config.toml
num_hidden_layers = 18
hidden_size = 160
num_attention_heads = 5
num_key_value_heads = 1
head_dim = 32
intermediate_size = 448
vocab_size = 1024
hidden_act = "swiglu"
norm = "rmsnorm"
norm_place = "pre"
norm_eps = 1e-05
positions = "rope"
rope_theta = 10000.0
rope_fraction = 1.0
qk_norm = true
attn_scale = 0.177
bias = "all"
tie_word_embeddings = false
parallel_block = false
init = "uniform"
init_std_qkv = 0.0329
init_std_o = 0.0
init_std_up = 0.0329
init_std_down = 0.0
optimizer = "laprop"
learning_rate = 0.00159
lr_mult_qkv = 0.5
beta1 = 0.9
beta2 = 0.99
lr_head = 0.0051
warmup_steps = 234
schedule = "wsd"
decay_fraction = 0.559
decay_shape = "linear"
final_lr_fraction = 0.1
batch_tokens = [16384, 32768, 49152]
max_seq_len = 1024
doc_mask = true
train_tokens = 325600000
max_steps = 10948
dataset = "wikipedia_en"
MLP neurons of a small language model. Each row is named by its layer, matrix (gate and up: input weights) and neuron, and shows model dimensions 48-143. Each number is 500 + 40 x the weight over its row's rms, rounded and kept within 0 to 999. Numbers have three digits each. A neuron's up and down rows have the sign that makes its largest values positive.
After each neuron's rows, "fires after" lists the tokens most often just before its 100 highest values on Wikipedia text that the model never trained on.

L15.gate447:531457547580481572495466558536470499543502522499448501513493460531482520464481574473577480497536512403501485524481511495567545479458492524482449532498444536474511464428502509450531508551504546476479589452502587596439452535471495458444502517445463484446457537523494537496475434505468527438
L15.up447:536528585487518492536486529538510529444539479501572475459432534488487503491533510487498492520429572495515504437509431492495549487510462457512490544472528477473559513594521475524487538518505527525474512491502569524411575580512504516529520478481437540601496500501454494479489526463547488519
fires after: "-", " (", " The", " the", " f", " n"

L12.gate260:507559478505509489483468474557550558508464509527506508534552527484495498483503550459478495468491525502540591549484449488543501528509495535463458524485484561530543453487430451512518530476501511476594577481481495506466479516540433495527514523479504491490507496573472484492476458451526547483
L12.up260:550548513554552510472530537530487485452551418474528552547518407541476499502596450521472519407436495424463518443497431444501390505549513509498461481484476527461541511500468473448461415484506532511495460536496488519493458481510555496464530529505480527512478524534512522546458507464553519508
fires after: " he", "h", "ah", " she", "e"

L9.gate444:490553556502425509524426404498526520558477464540429470465486493558469485527485468475575520562530473441445467497472465501492428482507480510477478537490524507382493481483472531503512494475473499526462492511504525488474472468515488524479558411438531505511526560526564500452498507561490489520
L9.up444:520517495524496464498553485467512475489543428471513489509574458501506471506481471491473570565471536448582525428494518470479516483425486454559490457483491543517474482543546586399430531458451599517569494580481516549533507555536494492481505509499470534530397500428491528543504559525473510488
fires after: " ", "0", "==", "1", " |", " Pl"

L12.gate210:510453514478535467503488498521453411470500581581435530440487535552485466486483647542526500482514586543511479487549465448547555535469510531460469520501481470495504500412513454470449480456547507423489440518492564527522496542524553481555493481515499478547488461521504480521573524423583553547
L12.up210:505426564538538526513490454471484513381460490497479544567468506407525534443562483553499586478516483474508539532502452505557515536491505561505467488541446511477470429514525569436489465522514464486500449528508517489504474459593426539537464496537447461553440492419530541510490428512502486501
fires after: " Comm", "m", " f", " comm", " F", " p"

L4.gate138:463496499521536537503473525512581481545488503398503533530525559516498487438412493508466466576466566519469488473519493489464524460577564437495537528475509435459522519489486504440586480521507495476489538507498539447514451472525471412556422478485422558574536484597506543497558515566489450495
L4.up138:543496472478448515530550489518490573546494468516486513512465487491476449554477452481517504470545501475539449557562544445495581466458470495525476538519512491478552549513529487573514546511435502529518525490466524535522605439575561534528476494490485592537499585467515490438475528525463552531
fires after: " wh", "h", " Ch", "r"

L11.gate231:524574473556495578475567544440531488469525499460461450456471459480498431472491552536510475468522511528545517490489535530484481591485529477504519535439570517533541481442540440440522622517477534511522544527523444523450480457547516562510505526491555543560490472445421460516457521471446486503
L11.up231:519453493474515538493474489482543457474424499549497491437456516462462468466506493516465496467521547469478503519515431492555468500473524465583550542502515496544539425499511508454536452584479484491541522489458528496527466462531512526464548495502503515407479508504489450465530504579614482593
fires after: "1", "\n\n", "."

L9.gate15:485469536535440517540485529414436427517533582468460428473522476476421476445431463475470505445508499460584526500510568481454489520443489515505460485500498433525558465452454549517531521463495540564440520498532477561500481560473480509442500462554441517461548497457522512512542492465514510448
L9.up15:428490494454484510601550493489511489436509436467486508563483547485521526558487476493445546459468591494535515524611459515472506598452517524533489437478548466475536545561443500505482487506464464482413490536526392580457512489518480450500517506505498464536517482546546546535603524476561505524
fires after: " ", " f", " the", "enc"

L12.gate1:430566503544458555527528398546517500537487517479437444493477592528525441498481458455493477499577513513460477563518521443458459531524554451499475504434448519575513470495410474489501552462462527473521507507459519451536556453438491491540485506514519522587430404496501480498444516527549553535
L12.up1:564499474543469458478514511445517472500438515453491466469501490481488550496494490467470437437551555430496511523480587492538471522499461542538540498508456466483412478443506541440549454473449534560522518557523486560409492517459534521457424487475544517544536501542466508535534487428546494499
fires after: " w", "w", "ite", "eb", "s", "ear"

L2.gate226:518498540457516487471438448459490499310407507506515493482506476507538504495487514473491503478502545512530493494531673486460518477552487488531555457519490467504504533496528506490538437496478496585513504509473568485480488551451433490472493615501524506431490513434476443489497500522518520517
L2.up226:489459518564457524448457556490526541552530415507285466529473509482470491505472504520529515516500484492441517454497584501535487559533479479592565508504518479497472546521478496470500495504449473490488503489471533516521523485479498527550518534516512540515550518496536483493477504501507479457
fires after: " ", " c", "og", "it", "ag", "^"

L12.gate24:532474490494514517515449478471596516464507587456522485536491436554517502593398565532615600466532556523493530559516479517474502506509447560539494526486543533463521498458487540482523466576518555481482514477432434515468503461498543499528461479553464499458496469468532485473438527457459462497
L12.up24:540476488512488499565542528526475527504478450506522522429492491502485485499538465508487509459481614510460460505511493585495538451476420529500532551490525524504510469504440490458609450547561546494545467480479584530477457542514516449480522401524550537522516524521492531469442477523509467513
fires after: " o", " N", " c", "N", " al", " n"

L3.gate317:500498449502472489495496510504527428502553522453548472501514550456490500497497467503503518494459492519499520408491498540496502374471492469485422499524499499494511497497445499458471510497497500496453498500501457531501430465505414474501502490479448499505489409532497482501504498498518554366
L3.up317:497496472499407462499495496498450491499455585418425547499566545559497494482509444491503387496563498585482468541503509442502507493480493504518488502511500424485510498495499502487514502507504496544446497509484541468503539626501444690505504394499460496518496533514502517497497501500492435577
fires after: ".", " pl", " Pl", " r", "8", "al"

L3.gate283:501505425495596598504499496505501593499422487419423482503462508532498496510499489501485488493432502525458557557401501509513497575501501542560553499485501530509481498500490498524610503500498503495513504507567461467490495530503469353491492517499488507449503463482496453495499494497490471499
L3.up283:498502465500444492500485497500559333498475589428374549496549458564486497507496546502502543483479505486530637503439499455507501514506496488437462476533503498509483505503472502479529506497498506531439495505517463498490587520495434501502508459462512496533503499560493418500495502502502474527
fires after: " A", "d", " a", " to", "rans", " re"

L11.gate35:489546409520435574471539581525514483514535482459463476490503443479522498484521605572551517399439550460501490532457465478536470504466469458527496414493507493472504475495513516388524480575582519460517490494534498547472549515546567476477478499504511481579536541450524446480442446500495507602
L11.up35:503509466507450570535524495422515507406490430512489489458509473489463538545495532538501482432451434494449570477526464480467586397464463580510499493474516470498536478470499526524536506440446558491464464486489531501512491457538475445557561566460525553452523548515450458472475536527536492484
fires after: "\n\n", ")"

L7.gate170:536545480520461523523510450494572495477429474492422468503473436427505498516521548475476479434401493500501502562546549480566488515569491520453556495451499525451563502490499447464486548539507479476553501404550400462499552523506486522546453546515447544485450479558523573496485513485417562488
L7.up170:525471523492499480485464471473493470477524471464452508522517505467554514596505503456447551436525447466472486488523454510531512511466403478476460496488425431476517396494466453510496503549481505450489482511377423510509472376479506577499536500483530521533508491507499548521425591477515545506
fires after: " ", "r", "le", "ubl", "od", "l"

L12.gate83:452471436536526501479465552488461524509478523506505474514502439518485367469527553545555609531455524492590535510533511437471493546476495488565517487477467463476517534446619535464486543454525468542455457465505445511488499547533539470484507520449464497566529556466550522549470473534502495539
L12.up83:495542499475561437500514532551500481507482482509584450557507544464501499466495466501526536482530583521412534469451511494503484499534495528598497551479557488454497522404506539492464499517559409471551485502452491574532513545638433534470497546388488545476526463535508462489529494486544491497
fires after: " m", " M", " Re", "et", " Comm", "M"

L11.gate399:481471422522454547464557514523560506486535523561534535455546517459490492458505444488551512496494539469517517481482527510486475505446469447583464408496514556423610520521501540382490488528581492467539425529491566492556519488528535428534499455542539517542514521475498436473444518451576433553
L11.up399:507524543431463555569521546510540508414471490558499465426471546582547490506515485484489464489548499461480501521566536514501499466507391525497451519553478517440474525527491514487489517483468485555498459485438533487551514434482569479496523507444413521522594494463514494498454546509544516514
fires after: "\n\n", " the", " An", " A"

L8.gate233:492536557472500584474459503508470587568546606532614497451498515553408507516477513508548495473494524508503528548497541525503517521522539478489477507484479520482565530482530511481566469460539480482460480510499475494533547564486591505429470435443480551519426446495494548492461538475459588512
L8.up233:505505500536479450501449493580519519561464506453548495471533539538519547481518492551535502432507591447559474501436449488465463594485558450538485491509483482445486509475524520521580524545499463567476469521541502544464504474403510516515472489399481496514532475494551576467400454622510522489
fires after: "==", " is", ".", " |", "|", " =="

L12.gate89:503551468517549489554482585547448454555472474491515467505438477501535459486542517509537531456475495521503534527471536483516505441450458527492566518496530505494442425478465491541479434524548444556484482520505592545496497559595517476465500522534512570496526557466568503467489570434514501514
L12.up89:526540399538497476508429494546584521502492532492497471453453534497523516546523523564574549527488461488480506506476524503489529580446491520491488451504505495469503477520524531446430543474512368554559433496445458501513426543553507483474489432461506487464517443520500470500432495575461406541
fires after: " m", " M", "M", " T", " I"

L11.gate437:496492445539463519452496511513466521507499578502471464468452528486391494557503516508583488475591485509531521492492503517460530532441503483466454506499508537433609478517521510469455475440469579451458535519520524459515476509516511510515488533495546445448498404593511489494528598481418534427
L11.up437:509448515556488473460438486592467475484508471504452486451498498563498531487512505557494506517437587494475446426473510474507458470438570532457496515480547465457510528472529591544530515544475524491491560492500476552481507486523542495514432442506469494609431485533518494439437541554517557444
fires after: " is", ".", " has", " was", ",", "-"

L12.gate383:475441461510483555480452496516466546599488499515449486468568431489524389473513504608518491506432489419481514517480506517528513484504470621514483433478510535475486451451482495486457573454492509502499530462432525543452494473497559454482439480444476522550476556477499479501481508499467538486
L12.up383:472480447528551479452449410468486462478457562550505428470484480447494496464512525502531475518491554557482458511461447559475592526483495521574533494534543494525570507596500573517478442430481477522481506536473476418477536497563566553493504458456575498487573532509480550501504488531521494518
fires after: " V", " v", " L", " C", " l", ","

L12.gate396:546520472507542533504437472482556521519455492493500500506497515570468492510475472541465514513566507511532556508509507537523493510575465523504484498416503540554458506446470474430561532525537531445523411562508534501439481430412466529487463490534549534533439481529461404557383485419574513501
L12.up396:486557443552513465479498527508461422571456500548521558475480526549481470498490569571488515455482471430538471521467410565545538503431503527469496478494539497548487478492477461436538511469499558454574517594482440524485479502493390556550471577511455426446570495505496528524545463472518504556
fires after: " w", " wh", " W", "h", "w"

L4.gate431:503510507553495539539472560462491462501467556531541501468437553453485481431443511512458478505557503466500568526511532470544467597472523551498525527486466503411503513475469516608504610492438530503456455542516470519507508495534486469560457504464485486493489485462465494479488433453520561446
L4.up431:573522524460487494529477542512499553546477503484469535501468496450482470444526485513531543506502563487545455516488402439529444532502545515529551433497483531563531528481554561546498475510523542506468487475527490558487448487470505538490489461491459581420497469572525519472517520490532501557
fires after: "1", "ro", "2", "re", "c"

L12.gate74:494516497558448580434564442574556500556528493520557466534499550514563509522466525478557531509519480475560497466532500457482457581501432580526487492430465544446547432509538540518454523431484474509599519518476453464450545485515493475481577520518484525506540502454467467541486519484550481510
L12.up74:448437551495551473484431487599513467524563452548464533459528444527515467549549526561496433501519594448523486538506460523527504485534552508522457529507538485510551467496472410464482453494444484518501528547525547517454534469494501471427493497517498541532497504525451526465537566558509528477
fires after: " the", " Is", " a", "x", " The", "j"

L11.gate289:499500469551466517508461537555523541507555457552393492476543558444468545515525491536485467468555543476382461493491471507521496482441494527503523523461468519481539451457442489477485497530438484483554537433460519530502482494434536461513505492469446579467500496606494529525465551497470530475
L11.up289:492482489494536464564433526525356520522459529547562492515458477459475504494483489479459466465433475482492513454562503487535455471511493454519516515454527496496506532504418410593462566569538468528517518571537456539500444555522526448525468535500413510510419517477517484521563457560506496577
fires after: ".", "%"

L12.gate185:513492489499528503528507521554492479485483476507523508500474515509522424468481535437564512467486447538510471504518400459548478483453472585598444531432525499397475543446496517427418485502543504498517516500446516487450526524566530424499571497508537501552495509540557491534550541516494468467
L12.up185:501459565443520493527580467537588536443512516560509448508487476502493558496504451477553555463529477504490578507499443470533521507529534532496521538527531549592514504512506546544531502553532459512485394447490475530488517538587503490468531494495467453449502455491549549486470493512542441526
fires after: " M", " P", " Mar", "on", "M", " J"

L7.gate235:484491536469475511457526460434511516488582508452568530531509555488488463495431486575545459503572564511464488524471505442565553533472495500490460534547504489456477541489502548474515538475478462557462474526545478479448503504508409514463464488488530481524494433588501470548520621499440462507
L7.up235:532557540580517520524539522481500431464514543556528510453575510530449462585512415506489517470522492554467500438492495492499556490487466529480491512487515488524472524493395505511459574450454488656525505493455519548464519501586489467529522544512473507471438478485518486468439502527536502465
fires after: " Ch", "ist", "ong", "ib", "h", "b"

L2.gate79:532528519337490521486551468492481484308527450484551487492528471472488500486523461505531490488536394497527492482505595459482513486517477507413486455489519508503479440510512508494517466511538477540516483473465527479512521518470468462458502441494448482500514467454511477506457509520532495488
L2.up79:504494535423464525509477494516532517581509555454416535466501526493461494494486459500551521472557417479486503479466599496439531526486513495515508559520502503503497521504489511522514290507499500501479503484498418493541484472502498463529506503511498512513467477509483462505499493475472466463
fires after: " ", "^", "f", "_"

L7.gate127:531497493544480506536490538537481435468471530506467471457487516594434575566464513466579489395539486518483508527544505514529491477554498512484515494497486509473469449516475462507497471490449522477506505537439433557479538597477497517569580443479526509503464462537505474493505573476528406492
L7.up127:554501492524483483477457518410490514518522541539436479515606474452506524469559499476535499544605487481470509527531521495475494536459514546474462554539517536536486484483597519515542548495577451560484494505498488503529436552446457567553403535493470494494465455500487514518489408544534448516
fires after: "ir", "r", "is", "le", "m", " f"

L12.gate330:491494453536505539471541528449519553492488560421463485497576504583494517491463445557529506506470507490515543469482493478461528443525494529420576530508494490535541481492386574485571477441484507480468573490444507563480489451516452519478583577532458501559454506523512511542502522520479487452
L12.up330:512487404505588472532519485504525483510492482515503456528449513512490553526418472502530480447474502475472473468629457530526535509501456484426496456466501508451546505504466518426469445493490576555549513569447489494500534501492435535522504484523522507485439505533463483574568446429551504453
fires after: " C", " v", "ict", " V", "th"

L4.gate188:473478432458494570476548480502513498493437429505442481433453433482492461523465520502437501474472471562510515449530490458547499541555447484482500526521532527478516520522528550525488470535555465434484482463531471405517492517488501471548401516497489548463410459588484547484457480491476511475
L4.up188:549499571497440524482506428455517557478534452459466514488484483466490445467514536451444460496477520483432510507530530431530469493458470422479456504395507526460515431493515472452503485511469498506539488490459521512465457516584577485534466425492490499547474474507507479509467491443482490548
fires after: " ", " b", " w", " W", "r", " cont"

L9.gate3:421554550478520598588530480498491587548542539480526492416536468470527521458487527515517502528535533558493569430534399538447508492495456494465559464482447463546494558479513469473533511459485522485548520569510511502471512499541489491521556546470492477508536539533477460482466499547519532565
L9.up3:541519556465409563520446430515502513538532515511523519444490498472469534454526472517437461457473617457443558491492480528502453492451543479456467425504477494517508472480531454559574466477537450491523533518420508499487517500516441493465485419486498483473545508492522549533427509572521478579
fires after: ".", " ", "==", ").", "==="

L12.gate109:427550441501512515471492344509503506540443486500465504493530483498486543450447474524514527570609511543532547413479509458447526503502431499458535490470466484463521495511469488482587550538496495461436446554564507503480568480476499534571501441507500454486507510492543537480464414539520526527
L12.up109:504508504531508519520543471490436554541428412467483519577448449503558539503601458428534474438510507442523387503480409499510484528495496470475507482490480484473557489480459467441461463465495520512459494502543553567497490459506497534527542445547451451549514522485476480459614532505550527482
fires after: " res", " st", " Sc", "w", " St", " att"

L15.gate407:471484504443561523448507511492570549473477560529541427551442546503495487516455512512540531482483501515452459462510493512459469606455509484453482534435479502491520473502545518477493547488508452518485521520500514426494607513496535537543516435512447506576497424447514501548505581489484499536
L15.up407:477548542463498489575468480518461504510443529512447434513464514572429532427492506444491469500488520475508504459515470545525483545444460523469442469511476467469534497460551463529500533470556525503498622511468508549537531576504499487514549539509455434508517459498609512581449547505429516497
fires after: " |", "|", " D", "ium"

L12.gate113:512524496521511558515481432568517499470481455553484448525548406519562484477438557509498614388505462458499573487500481432453484514483435535497482446460532473400468474422538471485479427528462517538449479452452549579422482537517475462517500546467540540485493505463514491484440434503588520513
L12.up113:526522522451527422601469390485552494392517526488569565503574526615532499529554503480466535488494482467475518593495479503501447510501485461581441531540504496503471483475558541526529496529511506583509561488563515538457554580508496468476493535485527549472492531486576523505433513495430509511
fires after: " P", " s", " M", " e", " S"

L7.gate78:519487402475449538507547460542469485570485564480525487528462490486529476541553432498429525429493509467568486514558581473498501449483477483469438563535538556472510562540440536534521541544482465530525493479540459560462429573507543469541452486519526459500552501473497485506453524420420535441
L7.up78:565561455453402560491474554475496541512531554461519532464580531507527516479486495492467501403442540496480544445511458566470555562527489507548557496482552542550477514495433431547472464417501489558499484534465537515501484498462505473530513396474495495470489487476522444491525518410520486550
fires after: " ", " s", " d", "al", " r"

L12.gate430:481534481524491447496566462482533485509582522550498472526502495510505493516469476469565521493563497510521504467520457524584529523506576502532446485449481507559490482482496496519495486489553518494476447521507527569513556509490499480564511499545543541511461478534535445634467445502547458484
L12.up430:508468493495439461511503496501505417465452492533397496471505573480544501523481449545556496505515439473480487514553528497460534508495493430514506468522503518553514484443453485441485542476582556452510495488482491504491498532556490510550416513477475414486507487442512528518486494472478472538
fires after: " f", " F", "art", "r", "av", " sp"

L10.gate251:511527519498527530522480418440479487524506512529451472531489464523391457448478512434636542596541485427551495492484538530478501483543523506476503512476482482503519544540561547559477442439466514513506538450596462509499479483542576549505511545451493515485498460439515468499455480450485441471
L10.up251:447518488523524518533478486528512506504564532460510498503512417457492463446504566466531494532493515463486477513512484519551533504460448505496475486525493502472489532440424505463458515483525588394520437526432424489512435510499551458519575448489465421506521511508566535550568499478483455524
fires after: "\n\n", " v", " V", "==", "way", " "

L12.gate264:523514423542474467483469482484521455566502503463447450531545538528517519431518494454459523486524458501568544420512495497399473569495457527473472488440461495423456437468492515484560531493462517455483518506504522505427511540390542495549461463474527503481508449515578491464450467473554511523
L12.up264:513485521476422471487492515495561536557545477478530538544580552460534484491436565505537443536494495534492482531573501579468482512512505488482552450463420461533439511437535508503493586522544468576576534608531461573519507461486513544514432444442532501496524481514472535446457518425481578536
fires after: " bu", " res", " w", "ite", "w"

L3.gate315:499499588485549426495505490516406477497525666523478531497446512593504490533505461495494427491402508507461547486454497597511500427522504478468413469441498433495512501502502498484485492511504491511461502505522514408484580466496502462506498497530542482498495615473504608492495500504493502449
L3.up315:499505608510556558499493493508540577494527448440452468498474488575503503493501428501503522507505502446566573542466499543507500542504499506570484479498501515493500494502506500437459487496503496499516498488562515488500513446503555398505501399492529497556504371506500586508512498504502492548
fires after: "1", "2"

L10.gate336:481496506552508489461420565524528526579455434449504486440486555519505546445478506505516520507541487557445490506439440517477497514424485487445598512443464504509510508452500444458594469505499483442500566588444579486462482478549491465459430452450455460480471433475534422522494458546512503514
L10.up336:461483506522528511457494518502491535477455485563587456499532506532480508463492542576485582461569518578515515517522510588532505492539549440495463472477500522504577487498537469493508489533509490562505520576441463534515538438513526462516420593488496571488511523453535515477518478494527566483
fires after: "."

L15.gate442:479540562463469431497496443509535492556459484445519496515516477551511493465470487490483534515481495509513561483500471491513499443564551471489443550460489505508589544517525526478527502573508536485479586511486483559447420467475544465544609455499504480520406542537451504494553419497516459442
L15.up442:541466527476569469460536496468532478471482518543479504530545489466496493529510470527539440572523507531535539420590486466505537532486430409472534457530513526481522538522471428480489425460420427496464464573449496462501519474528470536508500455509513428552421542537491478479533556503531453540
fires after: " A", " Ar", "-", "ah", " O", "al"

L12.gate317:496527435458512481489432463563504495469507473505511521455607438569483472476564555488431534448474442564567527436502491480483443521461478469504540463456517516530482507465456479432542521423448521499515519533505513526479511489499404467458499522501544516490465506443526526494460512522509486556
L12.up317:515547498504569450406451497474495553540535502489484570415526581522489532510437537523501483451508564502504475465462559549517414535475420475548548499550511561443541529552452479510502475463493472490499554492502505516494479484463544637555542464508484451495512484440529530514440449413518491497
fires after: " W", " w", "h", " E", "w", "\n\n"

L10.gate103:455510448466557559517522487529520528553525492459528467447529541619500485514525511477487476527509485479513501484544478470527472561560522458439498531506471562538534415471480495429563489457533500508566570510460484461465495422490487431472473450488511536510447466453577442468488427466510563511
L10.up103:492540532536504480504512468556542575419491507519475521453430509530441528485477557555511522484546527483524503441440479488478543542389532455510538527441497523539523483525491461561549456456499516411472516457528480509546533505492493506475545430471559550469486463524492480473430546481500481535
fires after: "\n\n"

L11.gate169:513476496570421540459530562503482493495488450477382462506506533500515528448513497454490525525525524426491551467519470415454517486455446501516575482473513503478499443430450443486486478485447517478511515445489497577451533498535517501539522401531528439499475506487522458496440483511496535467
L11.up169:541480474521482450476442560508500476518520493507512488486548447462507486461525463459496504468488477409549565438473510487501467561515466479469468530565509414507496489392495473522494527560525469551556436470486482483546601450527510525484511441505570518430521507500438534493513528566519547570
fires after: ".", "\n\n", ","

L12.gate238:534519464440573587560412490568511510517512556549483515482473468513512441538510542520483575511419503427553507504477503452488513439532431554456494483399541515493465434504515528490445494489526520477543517447437477496549523482499485549552496485499534513503469453490508522551478517552485452478
L12.up238:460576470499486565544493504487511587457491571520487493516577524499528535461478459490515531474461480508496431550508521539487459538499549503596543555536553486504480526442504567484522471532545598511492503528488516532498524482579498461515456482477460498545541467485489417479450477508538471464
fires after: " o", " P", " C", " O", "P", " N"

L6.gate400:459538592503492563501496452460503560509381579463531458495483509421529515466531442480443509479529486449529489517447481511512552420593523525515494529499524441467529501498562472577531567460564548444484480538529443534489447581540436501541537497469500466536449536483473481520521432444435473550
L6.up400:498427539538489491401534511437574499574467453489530523475541532454535487547464520527499456535544586509503548462502514529497535549530548498559520543481489534518494455440501507491510426480510534452491478508509505551456486501504558568543518477467507485520547506509491524482500552540454422471
fires after: "o", " F", "er", "ich", "u", "c"

L4.gate369:612525509432493524538448511537507499473589485463443442529505476477531520519510590493565464491537451473474440466501457531462491493520546500419568494483516518505439469520601535528542473578474421459436498537509503498472440490487480510478534471518439517540455496520459531510570474435446452482
L4.up369:438535390523508537505445475518552468520508480460546536548564509466517466515515560538532558526531524501527518551495469508496527549509506478494481563561527473444435443535431441564549558485478414538480496471444509378524490487455466493513523474487499505450433522530499538493486473516508537551
fires after: "u", "p", " app", " cont", " B", "t"

L8.gate380:463530443492539513472545556593521619498512439630437546551526502530514502523487488498452493471572485562508488514488531509488477467468469527444544523485498412501520554495509510482453408508454456503507497479483603489469478442500524477465467559533533621500529534473544448489539505529515494508
L8.up380:492452436525506466468483585545479484511452515627433505545471534503512537479461502527528603568520542491550506494490506536564510493483464527461527561459465511469471549479477440489479478506504472449464512509560463465470469458532515421540509517561520552451532529490543454533576547498548461414
fires after: " c", ".", " E", "C", " in", " L"

L12.gate325:431543501526539537487497504471469471478469424468453504563513405475515459439488496561554536463454473443533513451511423483561546548480470510541486439526499491521549464524461531451512478473554550528447566469465474534458517513474613472504456488482489529514565507506537486549447503478574545473
L12.up325:533486466482509513511409501482459570431488506493493538552454439532559496423488504530556507544406553491423493511447464464516603473502474471555537553505526522549508514534575527496465477539488419492464482525439469480527507486516519439524518523442545462528493507524531577550472559458496483568
fires after: " v", " L", " l", " f", "v"

L12.gate299:522490488510491540459576476524497463502511501560487538551482483508499551439445539514478598519547505488577488491569484439491463505485479478494532474465440560514465515488461535492550517494446441526484545479471538456488535489480496521468567599521486502504492450568554524537528492497511488442
L12.up299:552470466431460583423433485518489403488486530493551521452459525591520545468453576510511495510480508483488448521417502552525531446437506462542516455522498428483458510517453458571521523552514432511511520561493501530470463472471437472443525491446539471484475545492542529515478481581419525512
fires after: " a", " A", "o", " The", " again", "u"

L11.gate47:487504432533544520517526503491501524500516462489474559450541403510452536507436523511493487459462526454455602548496597497523530475477512539463536508542533512543533474535515535444558509530474460487530561444477551498463493440506435476518501587477535440528485431445530556459451490505552590530
L11.up47:490530549478468489526533536512467517452513511567551494505450523497480619365510514523497522512560452500457503467546453500534532552490525573490564477464519479496520480518474526447538465478534485478461472496510544538492501558497537443448531443501473423520434457492524509465456519481440497422
fires after: " (", "\n\n", " the", "ro", " U", " N"

L2.gate270:503543510514528525502524522502524545503535562503566467499552530524549526484494518523495509472498518507507513530525475518472491449631562458469602585519487520529515531482592492485582507443554492383498477501502512502545546492519587457458487511461459502533453418525510524537517550485470535447
L2.up270:483491464504514545575465532573536584511462492541464410465490513496533549442429570557517487457545509486476510481517459541497489527483495447520534523523460492532469493487535498489600523499496411496550572572487517455520519515475526462469476489472472474585450464455553482456552453485541596373
fires after: "===", ".", "==", " |", " =="

L6.gate192:462497460493465530462531486453485472544504500461500464516525460459574461422503435512536472524525458452514496501477540480516491428439478477537466428504532600426562480511537489431501475498494513491531474463541496444547475460504525578459522467544560504564435432478489435508379533547537506482
L6.up192:442525544543503509535534476478465464567450515496455478442499498464463460480516501478423497436505455523501512540569553510512522517603453517561554561437521464560486466503448461483418439473483498517493533504451489492463480493497494492479549463468462428494494545443500417487494484590497510548
fires after: "1", " s", " st", "st", "im"

L12.gate321:444465512565558505467545474461499464481551485577458535541531488484486495454509544506497485487509506569553503498530491512515454529560501583417453446447494585495497448488535539431474449499476452463471483468488460560478519447463542508526522483522558600492529486548527465524560543455456522475
L12.up321:489528487463494501482504465402446530515521529445540440560527458426466539580537432509497509442499530575539575484534515544545477470497500504448452502515523488501508537523491507548520525538492466461473413533522418512497535390539518525520446502493517411493433499515462587526472477476542523531
fires after: " w", "w", "f", " j", " W", "qu"

L12.gate158:528512426537489489447519588553570522479495521501571516453528554479550521544508582502480517459536486538514474528509474427543452514535473523445468459490461466440469479557492491516493472470516459464511478439507479534387488497481501425531501542506486538516455570505499577569557535506440456491
L12.up158:507506550521531528433488489528528519501535506512562486541463483530503595487505521520505473449556449492492419481481517510454519501487616536535471455588473520477495555473572515500503530470515461499553518439462486447492492526502444448611538604442450490484518487462550590492502438497442497451
fires after: " M", " one", "il", "or", "ad", "M"

L9.gate152:524493488473509512496480502435540513471472448519580464522474459502497472445539468484469592516553485504507477562433529500488516516568505553596542529461510528510497560499536552485522538511529472507480539496593594520428534424453558467472453529466470532525439466470451556448566423456475527480
L9.up152:498519547506523466571486437484559465475541475482545529510557488492491558530508448498514552489473494559495496488460516463550503441474517487495470484550499485547437571561458450503520505487531497499506527537526499511517582497547485499445457486480489497595403547597439503520568546498518464447
fires after: " A", "\n\n", " a", " F", " again", " O"

L8.gate219:479496433488514450515486469394483528483493511472451516511558520494506496503473526469486473502499468548536465511448468512531483559551504529482643481390496473448537562460410439499571530537440541486434518535588480511461487500529461479570477490547581460476495489509489529529543467524506529560
L8.up219:490530467455496419526478503484546483582486525542468493481521472490551467513477467469451543482523483468525501531441459501396556539454553470486541549480410531530519455516485440512431465574565443591521479513520489491462495566543455517455520478510473464400479453551509511483515482467449546492
fires after: "'", ",", " St", " that", " st", "ther"